Part of a small language model's weights: vocabulary 3214, LayerNorm before each block.
MLP neurons of a small language model. Each row is named by its layer, matrix (up: input weights; down: output weights) and neuron, and shows model dimensions 128-255. Each number is 50 + 12 x the weight over its row's rms, rounded and kept within 0 to 99.
Before each neuron's rows, "fires on" lists the tokens most often at its 100 highest values on Wikipedia text that the model never trained on.

fires on: " of", " the", ":", "ire", "ral", " this"
L5.up1173:41 40 42 45 71 46 41 49 62 50 48 52 52 29 59 41 60 38 53 65 64 40 28 56 42 48 80 54 51 52 43 76 39 25 43 79 39 41 61 38 51 43 21 53 42 42 42 43 66 62 64 77 54 52 29 45 83 69 43 49 65 49 59 32 59 60 48 45 59 58 42 32 54 58 38 63 39 74 39 53 81 28 60 35 42 49 75 50 54 42 59 60 42 63 68 29 61 39 57 63 60 58 56 60 47 35 54 57 58 68 43 47 48 38 44 49 38 59 58 49 40 48 28 52 21 52 40 57
L5.down1173:53 58 40 63 57 63 56 63 66 25 47 47 63 71 44 45 75 44 43 45 41 60 45 31 61 39 35 62 52 44 31 53 57 45 44 65 69 47 42 65 49 50 35 59 49 38 61 28 61 59 35 50 56 46 44 44 52 58 30 61 50 52 53 64 56 43 40 45 61 61 40 51 55 51 55 42 57 56 61 68 37 50 20 51 59 62 72 43 47 53 55 53 48 55 49 38 60 39 49 30 58 81 48 43 48 28 57 61 65 60 27 61 65 37 68 58 39 43 80 53 65 34 45 43 52 34 82 50

fires on: "ad", "el", "ident", "ant", "ir"
L5.up1793:67 60 51 55 45 67 36 61 64 54 57 51 37 38 52 34 58 49 37 55 74 36 35 45 43 49 50 73 59 49 44 43 40 39 50 51 34 59 52 50 44 31 55 44 50 59 39 41 41 56 55 63 73 36 21 45 73 52 49 62 51 58 29 50 34 46 65 53 39 56 40 25 47 63 51 41 60 53 46 42 52 47 40 48 52 74 67 56 63 53 22 58 66 74 49 58 52 40 59 58 22 32 50 36 77 56 48 29 26 43 51 57 59 40 52 60 49 65 47 79 61 52 55 48 39 51 37 48
L5.down1793:26 42 53 70 57 49 41 52 49 50 61 46 47 56 54 66 42 45 54 78 45 32 54 39 41 42 58 69 60 38 72 43 48 56 43 64 62 54 39 46 66 43 52 78 44 53 49 47 55 55 51 46 54 59 23 29 54 59 51 61 55 63 57 45 52 54 69 62 63 69 49 53 61 60 59 41 62 43 31 69 40 52 51 57 68 62 69 44 46 73 42 53 65 29 62 64 58 64 26 46 40 35 35 45 26 38 73 43 18 64 52 38 39 43 50 40 45 70 56 49 30 32 27 74 43 55 58 86

fires on: "al", "y", "ish", "el", "ist", "an"
L4.up1458:60 51 70 41 52 39 47 47 72 34 62 38 64 45 43 51 45 61 01 64 57 28 42 51 55 64 56 54 54 58 48 47 39 60 50 48 40 45 49 59 57 55 56 68 39 49 32 29 50 39 51 56 55 59 53 77 65 49 65 61 43 59 49 53 50 47 73 44 61 51 32 43 48 43 52 37 52 40 70 53 64 45 38 56 53 53 54 53 48 61 44 38 64 51 40 51 44 47 71 55 45 37 61 27 49 35 46 65 41 54 60 44 48 45 33 56 43 33 45 54 46 68 52 65 77 28 03 36
L4.down1458:67 53 69 53 27 45 73 59 48 65 29 47 55 26 51 39 57 50 66 56 47 62 34 41 54 56 48 52 56 72 71 59 57 50 52 49 61 54 56 43 37 57 47 30 40 29 38 44 26 67 75 49 66 57 50 40 60 46 60 52 38 48 62 40 50 53 33 61 51 67 48 52 53 54 50 72 40 50 42 64 58 64 59 36 52 59 46 42 49 63 46 55 51 43 47 47 71 37 57 55 76 60 61 40 36 37 68 49 48 27 61 45 47 49 36 51 71 47 50 40 46 67 40 42 46 49 35 39

fires on: "ial", "al", "y", "ust", "ash", " its"
L4.up1259:55 33 60 74 36 56 43 67 57 33 72 43 61 45 49 43 58 57 58 83 66 42 40 43 39 43 49 45 49 59 27 64 40 35 50 60 42 44 45 45 39 61 50 57 47 72 52 49 56 48 47 67 40 54 55 78 62 38 43 55 49 47 55 44 76 38 53 59 60 53 42 53 26 25 60 54 56 39 43 54 40 49 53 37 51 57 33 36 53 51 56 49 39 37 42 71 42 45 63 60 70 18 53 55 48 41 54 74 64 63 53 64 29 44 34 55 43 34 50 62 63 64 43 50 63 56 21 36
L4.down1259:67 63 43 53 84 49 53 58 40 80 46 58 27 49 48 67 44 52 64 59 42 58 51 42 44 70 52 46 44 54 61 58 58 58 35 36 47 63 35 62 23 63 57 40 47 41 45 45 31 57 65 37 49 63 23 47 46 30 50 33 30 63 66 33 47 52 46 49 66 51 57 61 44 70 31 72 57 53 62 37 47 60 42 70 44 68 51 60 56 37 64 67 44 42 54 47 44 41 56 44 25 56 53 83 57 51 32 46 42 51 25 48 40 35 68 44 44 48 51 52 40 58 32 55 49 56 63 54

fires on: "el", "er", "ant", "or", " who", " to"
L4.up134:62 46 58 50 36 57 40 59 69 60 52 35 43 40 50 71 48 60 49 40 40 47 35 40 48 30 43 58 41 34 68 38 35 53 69 60 52 65 59 50 55 35 39 57 49 45 59 62 61 78 47 61 65 45 32 59 43 58 58 67 54 63 40 49 65 54 52 62 44 45 51 47 42 54 48 40 47 46 16 53 50 55 68 56 58 57 69 57 63 54 55 41 36 45 61 54 52 58 46 48 13 59 43 42 50 46 49 42 37 51 57 61 40 43 38 58 45 64 39 60 47 53 32 61 50 38 28 07
L4.down134:63 59 57 49 30 62 44 34 65 70 55 37 60 50 48 66 61 60 38 60 28 63 60 53 34 47 55 65 47 49 58 74 40 46 50 70 50 50 49 40 56 36 42 61 47 28 76 58 54 55 51 71 75 51 32 45 57 45 47 60 49 43 44 36 58 53 75 98 28 34 20 40 51 31 55 41 65 60 50 42 62 55 52 46 56 48 53 63 48 65 50 35 35 53 57 42 53 60 41 34 34 44 51 43 44 51 42 32 34 63 70 46 51 27 42 44 56 67 44 55 61 48 40 78 54 47 56 42

fires on: " of", " near", "side", "ral", "e", "ire"
L4.up1289:59 77 28 42 58 43 51 50 45 47 43 46 58 42 53 46 74 44 45 54 63 26 47 67 64 54 65 65 42 60 31 55 50 40 51 31 56 65 66 71 52 37 42 57 46 40 15 51 41 36 55 66 62 51 41 37 46 54 44 40 42 48 36 59 32 63 59 48 48 42 60 26 77 39 42 74 35 56 59 61 74 39 53 57 38 41 44 59 57 51 44 53 54 78 34 29 69 41 62 51 65 58 60 63 60 31 55 56 55 53 46 66 43 33 44 27 43 51 53 62 58 50 42 57 42 31 34 58
L4.down1289:41 80 35 42 55 45 45 21 38 43 42 57 52 45 44 24 56 46 44 59 31 64 52 51 64 41 72 56 73 59 45 61 53 57 45 72 61 13 50 48 50 52 48 45 38 49 57 42 54 48 47 54 50 66 34 44 52 67 46 47 51 47 46 54 53 47 45 52 42 47 31 43 69 51 55 56 24 65 46 61 33 41 53 42 60 58 50 38 44 60 52 55 39 55 62 47 48 32 51 73 65 62 66 57 77 67 57 29 58 66 47 39 44 42 51 42 45 36 58 69 38 59 53 26 27 61 63 60

fires on: "ad", " near", "ief", " head", "an", "il"
L5.up1198:54 48 39 54 55 75 41 62 31 79 45 69 52 50 45 57 34 57 61 57 55 44 36 89 64 59 63 81 47 47 50 51 39 47 46 35 50 30 67 50 44 43 48 59 36 55 41 39 52 56 36 54 61 51 33 49 67 79 23 68 45 54 32 82 45 46 75 44 56 45 36 49 45 48 31 47 47 72 47 37 54 75 49 41 73 57 45 53 38 59 35 49 33 41 63 41 35 54 49 11 52 31 37 70 67 49 49 59 50 44 60 45 50 43 48 55 42 34 43 57 64 60 54 46 43 57 53 81
L5.down1198:44 56 22 50 54 51 75 36 53 59 53 56 57 65 66 50 73 64 50 62 48 54 57 74 42 26 62 36 47 57 38 65 53 43 51 80 57 38 56 50 58 44 43 30 43 70 58 37 40 46 45 55 76 44 56 41 46 68 53 66 53 48 68 44 27 54 35 42 51 48 42 58 63 46 51 34 62 45 59 50 65 70 44 39 52 74 40 44 39 47 57 44 34 43 76 39 46 58 66 59 61 52 63 56 64 47 45 46 54 36 55 38 47 44 46 45 65 55 48 28 70 46 36 35 46 47 55 42

fires on: " un", " Un", " ind", " ident", "serv"
L13.up453:56 53 52 52 56 39 52 30 53 42 48 50 41 39 44 52 62 48 37 44 37 49 56 09 60 45 21 59 50 31 41 49 36 35 38 32 45 53 52 36 52 45 57 48 49 30 50 52 35 67 77 55 66 34 52 37 53 41 64 51 64 61 66 55 54 60 64 58 32 49 48 26 43 44 30 40 56 49 58 55 45 56 65 60 60 39 39 41 46 48 55 53 19 41 62 41 48 59 47 55 57 64 57 37 53 56 36 39 45 70 61 39 15 52 64 33 51 66 33 44 48 85 20 62 47 64 52 42
L13.down453:35 65 47 42 59 63 61 74 62 46 48 73 34 51 22 43 49 66 61 59 41 44 54 39 40 20 51 32 46 45 43 57 57 64 50 61 45 42 54 22 51 43 44 35 65 66 72 43 68 65 54 49 27 66 52 87 57 22 40 47 25 57 75 56 58 63 53 72 46 31 43 43 58 54 30 52 56 37 55 36 58 48 57 48 78 48 35 66 37 46 43 49 29 48 57 39 66 40 46 57 14 80 75 47 58 53 40 54 37 59 46 49 47 39 27 46 48 64 53 54 36 45 40 49 66 43 72 34

fires on: "g", "pp", "enc", "ap", "iet", "p"
L5.up1775:75 31 44 47 54 43 61 52 58 28 61 45 45 39 42 37 60 39 57 54 55 52 34 16 39 27 27 56 53 43 34 61 52 53 61 68 46 62 42 45 53 66 49 60 51 51 51 39 60 51 36 50 43 54 58 41 61 50 67 48 61 72 45 61 37 58 58 64 67 28 53 28 51 86 50 34 39 67 65 62 46 55 46 55 64 56 76 48 38 50 38 44 57 79 39 60 47 49 20 66 61 44 41 39 38 49 47 48 31 40 50 60 44 46 46 32 60 31 52 50 44 29 62 50 50 35 53 43
L5.down1775:25 63 49 71 59 55 45 45 49 46 43 44 41 60 70 62 34 62 51 38 42 27 65 62 32 42 31 39 47 34 62 56 46 58 40 41 52 57 57 62 46 36 51 26 62 34 50 63 25 63 51 59 64 39 45 52 38 50 40 64 50 42 58 54 47 37 63 52 36 64 42 61 57 59 70 66 51 67 47 46 49 45 37 49 38 52 50 43 59 68 32 46 47 42 61 65 73 48 49 45 47 55 55 30 67 49 62 50 67 47 31 44 67 55 67 90 50 62 45 35 65 45 51 60 23 64 37 38

fires on: "il", "l", "ill", " to", "in", "el"
L13.up143:76 63 55 52 35 60 77 36 35 56 44 45 43 32 64 70 52 33 63 55 39 22 15 65 72 40 30 68 46 69 61 35 48 37 63 71 41 50 56 42 51 72 52 52 48 44 49 53 58 48 40 61 28 37 38 44 67 43 68 64 51 66 43 62 43 58 67 61 62 40 39 48 53 52 63 40 60 64 65 45 51 45 69 24 62 63 65 44 54 62 30 37 45 60 58 56 46 53 51 29 49 49 33 50 69 55 51 48 26 56 50 48 37 50 32 34 24 65 44 47 62 60 64 58 34 50 38 35
L13.down143:52 72 53 51 68 44 45 40 47 52 36 40 49 42 42 53 51 61 45 59 36 53 55 47 43 33 32 35 43 53 31 56 43 41 51 39 57 62 53 60 40 73 48 68 63 47 64 42 62 60 46 56 42 52 55 55 46 34 48 39 45 63 67 55 26 61 69 64 50 47 32 57 58 35 78 34 41 59 63 42 56 53 77 57 57 75 48 35 25 56 61 48 37 79 59 41 57 63 24 38 49 48 56 45 78 59 48 79 43 75 56 38 50 36 34 44 41 74 53 57 63 50 42 41 68 52 75 38

fires on: "ed", "ing", " to", "ly", "ose", " into"
L4.up276:37 47 56 48 53 51 71 62 33 67 72 49 39 25 63 46 64 45 39 59 61 33 38 59 55 71 61 62 39 45 57 73 46 26 46 44 13 52 40 44 36 35 58 46 48 50 46 35 51 48 49 75 33 39 11 59 79 36 49 61 61 33 56 35 40 64 64 37 57 48 52 48 55 51 52 38 59 63 53 47 58 52 49 20 49 35 50 59 62 56 63 60 49 51 42 21 33 60 57 50 44 34 50 27 62 39 61 44 59 54 70 55 37 56 53 47 49 40 62 47 57 43 49 53 58 68 36 67
L4.down276:69 46 59 50 52 45 54 51 58 39 50 62 22 67 36 53 60 48 48 16 56 33 45 63 54 64 64 54 77 56 37 40 33 59 61 61 61 64 49 36 41 61 41 59 43 50 53 59 47 62 33 44 54 37 62 56 39 42 63 76 39 59 50 64 12 48 29 53 50 39 36 64 70 62 53 55 49 58 52 52 54 69 61 45 24 62 43 44 56 55 50 33 37 45 57 39 42 61 37 76 62 74 58 54 46 45 67 49 55 55 47 42 47 59 36 61 51 43 65 39 40 42 51 40 64 68 66 41

fires on: ".", "ir", "it", "t", "l", "et"
L4.up888:39 36 69 46 51 71 40 62 60 60 41 73 35 37 64 53 43 35 40 52 34 34 48 33 56 64 76 66 65 67 55 73 54 58 41 57 61 44 34 32 55 52 51 56 35 41 65 50 65 44 51 50 60 41 46 47 69 52 61 46 56 50 40 40 48 58 61 69 45 41 54 44 41 43 52 40 17 54 52 36 37 53 54 22 60 51 57 58 34 38 40 39 37 60 55 31 33 55 43 41 47 26 58 43 57 39 64 40 46 79 54 39 62 42 28 54 34 64 46 69 50 44 59 54 59 58 39 54
L4.down888:52 44 49 62 38 44 31 67 53 47 38 28 53 51 53 50 55 38 54 63 69 66 35 60 45 47 53 33 54 44 43 61 57 70 59 55 36 47 41 43 34 64 64 50 60 44 52 65 34 47 64 52 73 40 57 59 52 31 43 43 43 41 60 36 58 37 52 64 38 49 38 60 28 68 57 53 59 22 28 48 33 42 54 44 44 63 44 50 69 61 63 66 39 48 41 64 65 46 49 42 40 59 39 51 76 50 49 60 35 36 51 52 25 50 60 64 31 35 48 61 45 41 59 42 58 58 69 48

fires on: "ain", "ant", "ron", "ir", "ent"
L5.up183:59 64 45 60 53 58 38 41 54 85 58 41 53 38 67 45 58 32 44 42 40 34 30 37 52 48 36 64 51 37 28 64 26 64 52 67 17 57 51 52 36 30 65 48 33 43 67 58 52 55 69 58 69 46 50 53 64 56 54 54 51 61 30 49 61 49 65 54 36 44 42 53 44 60 30 53 56 34 38 44 62 36 49 64 50 96 56 54 42 45 25 65 49 46 42 57 61 30 42 49 28 47 29 57 56 48 37 46 42 30 45 51 53 43 45 59 29 46 57 46 36 58 47 52 58 32 53 59
L5.down183:21 57 63 56 42 36 62 58 49 59 75 33 59 85 64 53 42 36 49 42 71 41 52 38 43 41 67 53 70 66 51 53 49 53 52 09 63 69 46 70 62 40 50 32 38 51 43 45 54 31 54 63 52 25 46 54 58 82 46 60 51 67 60 65 45 49 68 53 51 61 57 32 44 45 41 36 49 42 40 69 49 34 51 59 60 56 32 65 61 64 43 43 55 48 63 48 63 46 55 43 32 41 71 65 47 40 38 52 32 70 47 72 49 66 39 48 38 53 45 49 59 59 50 42 58 55 47 32

fires on: "g", "n", "rit", "p", "ir", "l"
L5.up1852:52 57 43 50 20 56 46 59 60 44 59 50 45 38 58 35 52 48 42 63 57 31 32 33 53 38 32 59 46 43 39 49 47 34 36 33 48 56 42 47 74 64 47 57 33 34 37 51 44 39 62 42 42 46 39 30 61 57 43 54 66 58 46 63 44 48 44 57 47 33 61 44 52 57 53 52 31 40 51 73 57 47 57 44 89 55 68 39 33 28 54 45 67 70 36 47 30 43 21 49 53 41 49 45 43 60 37 33 52 46 49 60 47 44 47 46 54 53 19 55 41 52 73 77 32 57 52 43
L5.down1852:40 50 44 60 52 44 63 35 56 45 44 60 58 54 72 55 52 58 28 53 60 48 40 70 38 49 41 32 52 55 50 38 60 64 36 46 33 33 35 47 47 52 56 62 63 41 56 62 62 44 56 42 46 39 44 39 58 36 48 54 58 35 50 78 44 58 56 46 45 57 72 85 39 48 54 39 54 62 63 43 41 43 46 58 46 51 39 40 44 62 23 43 49 53 74 52 30 52 62 41 56 39 52 45 56 73 46 31 59 54 32 30 67 69 57 64 60 47 43 42 55 33 51 74 68 57 36 33

fires on: "re", "ad", "ip", "ister", "io", "ie"
L4.up1819:43 48 68 33 31 52 62 45 53 64 44 44 39 45 25 48 46 50 59 59 68 72 15 48 42 51 39 56 43 37 29 42 51 39 63 57 44 64 56 50 53 40 60 62 57 53 43 62 34 37 37 40 46 55 33 48 73 65 64 61 49 57 43 65 69 37 59 52 58 49 71 47 50 38 41 55 35 35 47 53 70 44 42 59 51 49 60 44 53 53 41 53 58 36 47 32 57 53 51 20 48 47 33 50 54 19 83 32 68 39 61 44 55 44 58 39 57 57 51 49 48 65 50 45 38 52 22 37
L4.down1819:40 47 43 62 48 67 44 62 51 53 60 50 40 47 53 57 74 36 58 53 41 55 48 39 36 48 41 78 47 48 55 53 59 50 33 67 44 48 63 59 45 59 67 52 59 56 62 46 47 47 54 66 61 49 39 53 32 68 55 36 37 42 55 21 56 66 61 38 56 64 36 89 45 49 66 65 50 75 48 64 79 18 56 37 71 45 35 77 53 36 75 50 61 60 58 38 38 51 32 49 52 32 41 52 57 68 58 56 48 30 69 70 43 49 51 43 47 42 36 67 43 53 43 48 52 45 58 56

fires on: "ed", " reported", " found", "ough", "ved", "ought"
L4.up1046:66 50 71 55 58 76 72 45 40 40 60 55 54 38 49 58 73 60 35 72 37 36 44 54 51 50 44 40 64 48 58 59 46 41 36 39 41 51 46 57 42 56 38 45 46 51 65 43 52 33 61 39 51 65 31 40 43 50 10 77 52 42 50 59 30 75 75 57 20 36 41 53 50 54 64 49 61 47 66 61 69 60 33 42 73 45 45 50 65 60 27 56 38 56 43 65 28 64 48 38 28 52 47 32 61 57 73 36 33 57 65 50 49 26 45 55 58 43 30 51 62 56 47 51 38 59 53 45
L4.down1046:50 56 62 56 51 41 49 45 58 59 60 56 59 55 37 70 44 85 63 52 34 64 43 47 33 60 62 51 47 68 31 53 43 42 70 46 55 47 48 39 42 50 47 42 66 22 51 53 48 48 66 29 43 53 45 58 73 44 57 44 71 50 63 52 48 48 59 35 47 57 34 34 55 40 29 51 46 50 53 71 30 47 51 60 60 48 49 27 52 41 51 76 53 37 73 39 59 62 42 26 44 44 48 30 33 33 56 39 39 56 57 64 59 52 76 48 47 49 50 49 40 49 38 47 72 59 53 38

fires on: "ording", " reported", "ed", " to", " such", "ab"
L13.up22:60 42 61 54 58 76 67 57 44 52 65 41 61 57 59 61 67 58 47 52 50 33 43 45 36 38 41 44 53 46 79 47 44 36 47 39 65 52 75 45 41 55 43 58 46 66 64 41 60 28 59 56 66 46 48 58 55 59 41 64 59 52 42 66 28 59 70 52 37 53 68 50 52 44 58 50 48 50 58 62 55 34 44 60 51 72 46 48 61 41 65 32 45 45 53 60 45 52 34 44 65 37 48 43 42 43 64 54 28 42 57 44 54 53 34 32 44 38 61 55 46 36 44 56 72 47 47 37
L13.down22:62 53 66 64 49 66 49 36 60 58 65 44 57 51 59 35 64 60 72 68 38 63 47 34 46 37 62 49 42 49 40 54 37 38 40 62 23 52 59 48 57 60 49 33 59 38 35 32 37 33 52 46 60 38 45 46 49 43 53 58 68 47 39 43 64 70 54 48 60 67 56 51 42 40 51 40 65 15 53 52 29 29 72 27 69 61 54 23 31 35 61 51 42 33 58 72 54 53 33 44 50 37 44 40 62 43 46 42 59 64 51 60 50 60 32 53 40 28 63 42 50 73 57 41 61 54 56 61

fires on: " Un", " un", " Acc", "ided", "irc", "ac"
L5.up330:70 70 46 41 52 39 57 60 65 59 34 47 55 53 43 36 71 49 38 45 55 39 36 26 62 34 41 68 41 48 54 59 42 56 50 40 43 49 45 52 36 74 54 44 58 57 59 59 41 51 51 62 77 42 64 33 59 45 38 47 49 50 54 41 37 40 51 60 12 37 34 36 67 53 46 57 43 56 58 48 58 33 48 39 60 46 65 54 49 42 43 55 14 86 49 48 52 44 32 52 56 63 55 59 73 45 53 45 45 49 53 38 31 44 40 30 38 85 39 54 47 47 54 63 49 73 61 52
L5.down330:37 53 49 44 46 44 47 55 66 51 61 55 46 45 33 21 57 55 51 53 44 42 46 34 55 26 60 39 72 44 53 67 53 50 43 52 66 44 63 67 25 64 29 51 46 65 47 52 36 59 47 66 54 57 47 75 29 52 61 37 43 63 63 64 45 42 78 47 52 63 55 50 47 43 38 57 71 67 55 47 67 32 51 60 71 53 51 62 41 56 39 42 35 41 48 58 45 58 42 61 46 47 56 65 59 46 44 61 39 65 36 39 51 65 88 47 36 65 47 41 44 70 19 49 62 55 57 32

fires on: "ast", " along", " of", " around", " mid", "ild"
L5.up1118:62 72 56 65 48 68 49 52 35 54 49 68 37 24 63 43 36 38 19 44 32 41 42 50 59 55 26 64 58 59 56 53 46 32 47 47 17 65 71 17 72 42 56 48 49 58 67 43 65 41 63 58 61 56 41 44 72 71 55 52 39 42 52 36 55 56 56 52 29 33 63 54 55 30 55 61 24 50 43 43 58 53 60 43 63 50 41 35 38 43 43 56 54 57 55 38 51 40 44 38 54 55 43 32 49 62 50 47 58 71 57 68 58 52 51 50 58 39 54 51 46 57 40 48 72 24 54 41
L5.down1118:60 65 54 55 30 30 49 46 51 41 52 49 33 24 46 29 58 56 46 48 61 29 35 31 47 34 60 56 68 44 84 58 44 24 55 55 50 38 38 43 42 60 49 36 47 59 46 40 37 28 52 61 26 21 68 63 55 62 54 60 49 54 61 54 65 30 39 76 34 52 40 51 36 34 49 53 49 36 69 47 55 40 44 33 54 43 34 55 44 55 58 48 49 59 49 44 60 51 59 44 63 59 83 43 47 44 56 48 58 33 32 55 53 35 49 53 58 46 65 42 63 44 57 71 44 35 32 24

fires on: "c", "b", "n", "8", "g"
L5.up1910:50 49 39 45 40 73 52 44 50 44 42 46 54 35 64 68 51 44 67 51 48 30 43 57 45 43 48 55 59 54 63 30 44 36 43 51 54 67 34 36 80 35 42 54 39 62 55 49 68 67 27 49 48 58 61 53 58 45 35 58 59 94 43 73 35 89 50 53 18 35 54 51 45 61 60 64 42 37 52 44 54 44 66 55 71 55 66 39 45 55 65 27 56 57 46 34 45 43 27 55 44 37 49 69 51 57 52 37 40 30 37 47 49 59 44 42 60 75 62 45 52 53 70 58 45 50 50 69
L5.down1910:61 58 40 46 51 82 57 40 56 57 46 62 38 49 51 55 43 61 42 51 47 40 44 66 60 28 35 53 61 39 54 42 59 73 49 61 51 39 49 42 64 46 44 53 46 55 39 34 47 55 43 47 61 67 44 18 44 37 40 58 55 69 41 45 51 56 56 62 42 50 35 43 84 54 55 47 60 86 81 55 45 61 37 35 54 54 51 20 55 70 41 37 46 34 88 53 29 62 24 21 44 65 45 47 65 51 42 49 46 46 26 38 59 38 26 59 50 62 49 55 57 46 24 45 47 45 36 63

fires on: " over", " /", " –", " around", " along", " across"
L4.up1266:20 69 41 50 35 64 52 53 51 75 41 47 64 49 48 49 44 43 42 56 26 46 50 62 68 60 58 72 50 48 83 49 38 60 58 53 52 49 56 41 76 49 61 63 36 51 51 66 57 33 46 62 53 61 39 53 57 32 50 47 36 60 59 67 46 53 38 44 46 37 48 40 56 48 57 65 43 38 61 31 40 57 61 38 69 62 46 27 33 51 30 42 63 55 52 28 28 30 45 33 64 53 27 47 55 48 49 44 56 57 46 74 65 40 37 53 31 62 52 63 63 59 39 51 51 46 33 37
L4.down1266:46 53 54 50 44 30 56 25 46 48 57 49 55 57 49 36 67 52 46 49 38 61 45 55 26 35 61 51 47 43 44 46 50 48 62 42 46 36 49 39 29 45 45 55 33 52 49 36 47 32 41 33 50 49 42 64 61 52 56 49 32 62 51 78 64 54 51 87 57 51 45 55 48 47 39 52 39 46 63 44 64 60 46 11 54 42 32 37 69 58 57 44 56 43 63 35 58 40 53 65 67 60 56 42 56 30 67 35 36 43 28 50 54 47 32 45 50 36 55 72 44 49 37 38 43 34 40 26

fires on: "ir", "re", "os", "ul", " D.", "ri"
L13.up554:38 61 52 51 44 51 64 43 53 67 50 39 45 46 62 60 62 43 56 44 54 47 38 24 44 58 38 45 57 34 50 60 40 39 48 62 35 40 43 44 55 51 71 58 41 39 40 58 51 29 37 47 44 66 39 40 89 53 39 55 74 46 44 66 24 53 64 63 60 34 49 62 64 39 29 71 56 38 27 47 53 64 30 39 59 35 61 33 64 38 52 56 49 52 51 46 41 45 53 24 40 34 42 53 57 54 46 52 53 37 49 43 55 51 53 06 62 42 22 42 46 20 64 55 40 52 46 33
L13.down554:70 69 53 42 71 36 47 53 31 66 31 51 19 67 45 54 55 55 79 26 44 58 58 55 53 63 58 65 27 36 52 70 57 61 39 54 43 66 64 53 48 54 56 33 47 46 43 51 48 50 49 60 43 49 67 58 36 40 43 35 44 21 67 40 44 71 37 28 68 60 36 21 59 60 43 39 46 55 25 42 28 71 49 46 58 42 43 78 50 33 22 48 62 38 66 58 43 74 67 44 45 58 70 64 53 54 43 59 49 37 59 37 55 47 49 48 42 57 79 54 49 55 54 53 62 53 65 58

fires on: "ed", "os", "ad", "re", "il", "ly"
L4.up1796:44 64 45 50 37 58 56 48 45 63 60 47 67 37 46 58 73 50 63 56 67 67 19 48 47 62 55 64 65 46 45 50 37 53 35 57 23 72 52 52 53 51 38 43 40 54 53 44 45 27 31 52 42 67 38 44 71 48 38 60 44 38 45 39 47 59 69 45 45 43 45 49 43 60 39 47 49 49 54 58 51 43 19 35 60 58 69 64 52 50 49 55 47 47 58 47 27 52 58 14 46 24 45 56 86 48 70 30 48 48 55 47 29 47 59 39 60 36 36 50 75 47 68 57 59 38 58 57
L4.down1796:59 76 51 61 38 44 62 58 26 71 49 48 62 59 44 46 72 50 60 49 44 48 44 55 39 46 57 53 56 40 29 66 42 51 45 57 44 56 55 29 56 49 65 51 50 42 45 47 62 38 40 79 50 58 45 48 73 49 37 53 54 51 64 20 29 53 27 54 70 44 34 76 57 57 42 54 57 58 33 44 70 50 36 23 58 54 38 71 60 25 43 50 69 72 56 39 64 57 39 39 50 55 50 57 58 38 65 46 56 46 52 33 60 41 46 45 23 49 29 51 54 37 56 46 60 54 45 48

fires on: "il", "over", "ill", "ed", "os", "ann"
L5.up1234:46 76 44 54 67 74 66 55 58 57 69 53 54 45 65 60 49 54 34 44 59 53 30 45 49 15 47 57 69 50 55 55 51 54 55 67 22 60 57 50 57 49 52 38 42 43 49 41 48 64 36 54 68 48 36 50 60 59 54 70 57 61 66 63 44 52 63 56 21 42 44 35 55 55 43 46 55 40 54 63 50 63 23 58 62 60 59 47 66 51 43 60 61 50 44 61 49 60 19 36 41 59 53 61 51 45 41 38 23 35 50 60 47 44 63 37 60 60 35 66 48 31 61 41 46 46 71 32
L5.down1234:48 58 52 54 55 53 62 73 56 51 50 71 50 46 54 33 64 76 68 60 36 34 57 43 55 70 50 60 57 39 41 75 31 51 35 45 44 44 35 57 56 47 52 51 51 80 58 33 55 66 51 48 28 46 36 49 73 33 44 49 45 45 68 47 44 81 58 74 55 62 27 44 36 38 48 50 52 55 48 51 30 43 47 57 52 65 63 50 48 40 55 50 36 42 59 44 60 45 38 38 54 73 45 51 64 45 64 30 43 41 33 45 72 68 29 30 55 74 36 57 50 43 48 39 45 38 44 43

fires on: " as", " |", " to", "cept", " career"
L4.up749:48 18 63 43 33 30 57 71 44 50 38 37 51 63 43 61 80 57 54 54 58 68 62 34 50 50 53 46 61 60 51 55 50 43 44 70 56 45 45 53 56 53 32 63 55 46 68 51 34 48 43 76 50 30 59 47 46 51 34 47 67 49 53 42 37 34 57 40 58 52 37 55 42 61 52 32 53 32 35 51 44 50 55 30 55 34 44 36 42 47 59 59 25 56 33 46 29 58 65 54 51 35 48 62 56 42 43 35 36 44 56 39 48 39 35 24 50 28 51 52 70 63 56 70 35 53 42 45
L4.down749:65 52 29 60 51 45 55 57 42 48 54 59 47 61 51 38 51 50 58 54 47 37 58 55 39 36 65 44 58 54 58 61 60 33 63 34 41 75 43 35 50 26 57 46 72 45 65 55 67 55 65 46 45 56 52 56 43 36 41 37 53 42 49 55 35 40 51 67 48 35 68 45 48 55 53 33 71 47 43 22 43 50 37 36 64 48 79 50 52 59 66 59 49 46 81 52 79 66 49 38 35 33 51 49 40 39 70 51 53 54 30 58 53 61 52 43 47 50 60 32 47 19 34 65 30 37 69 48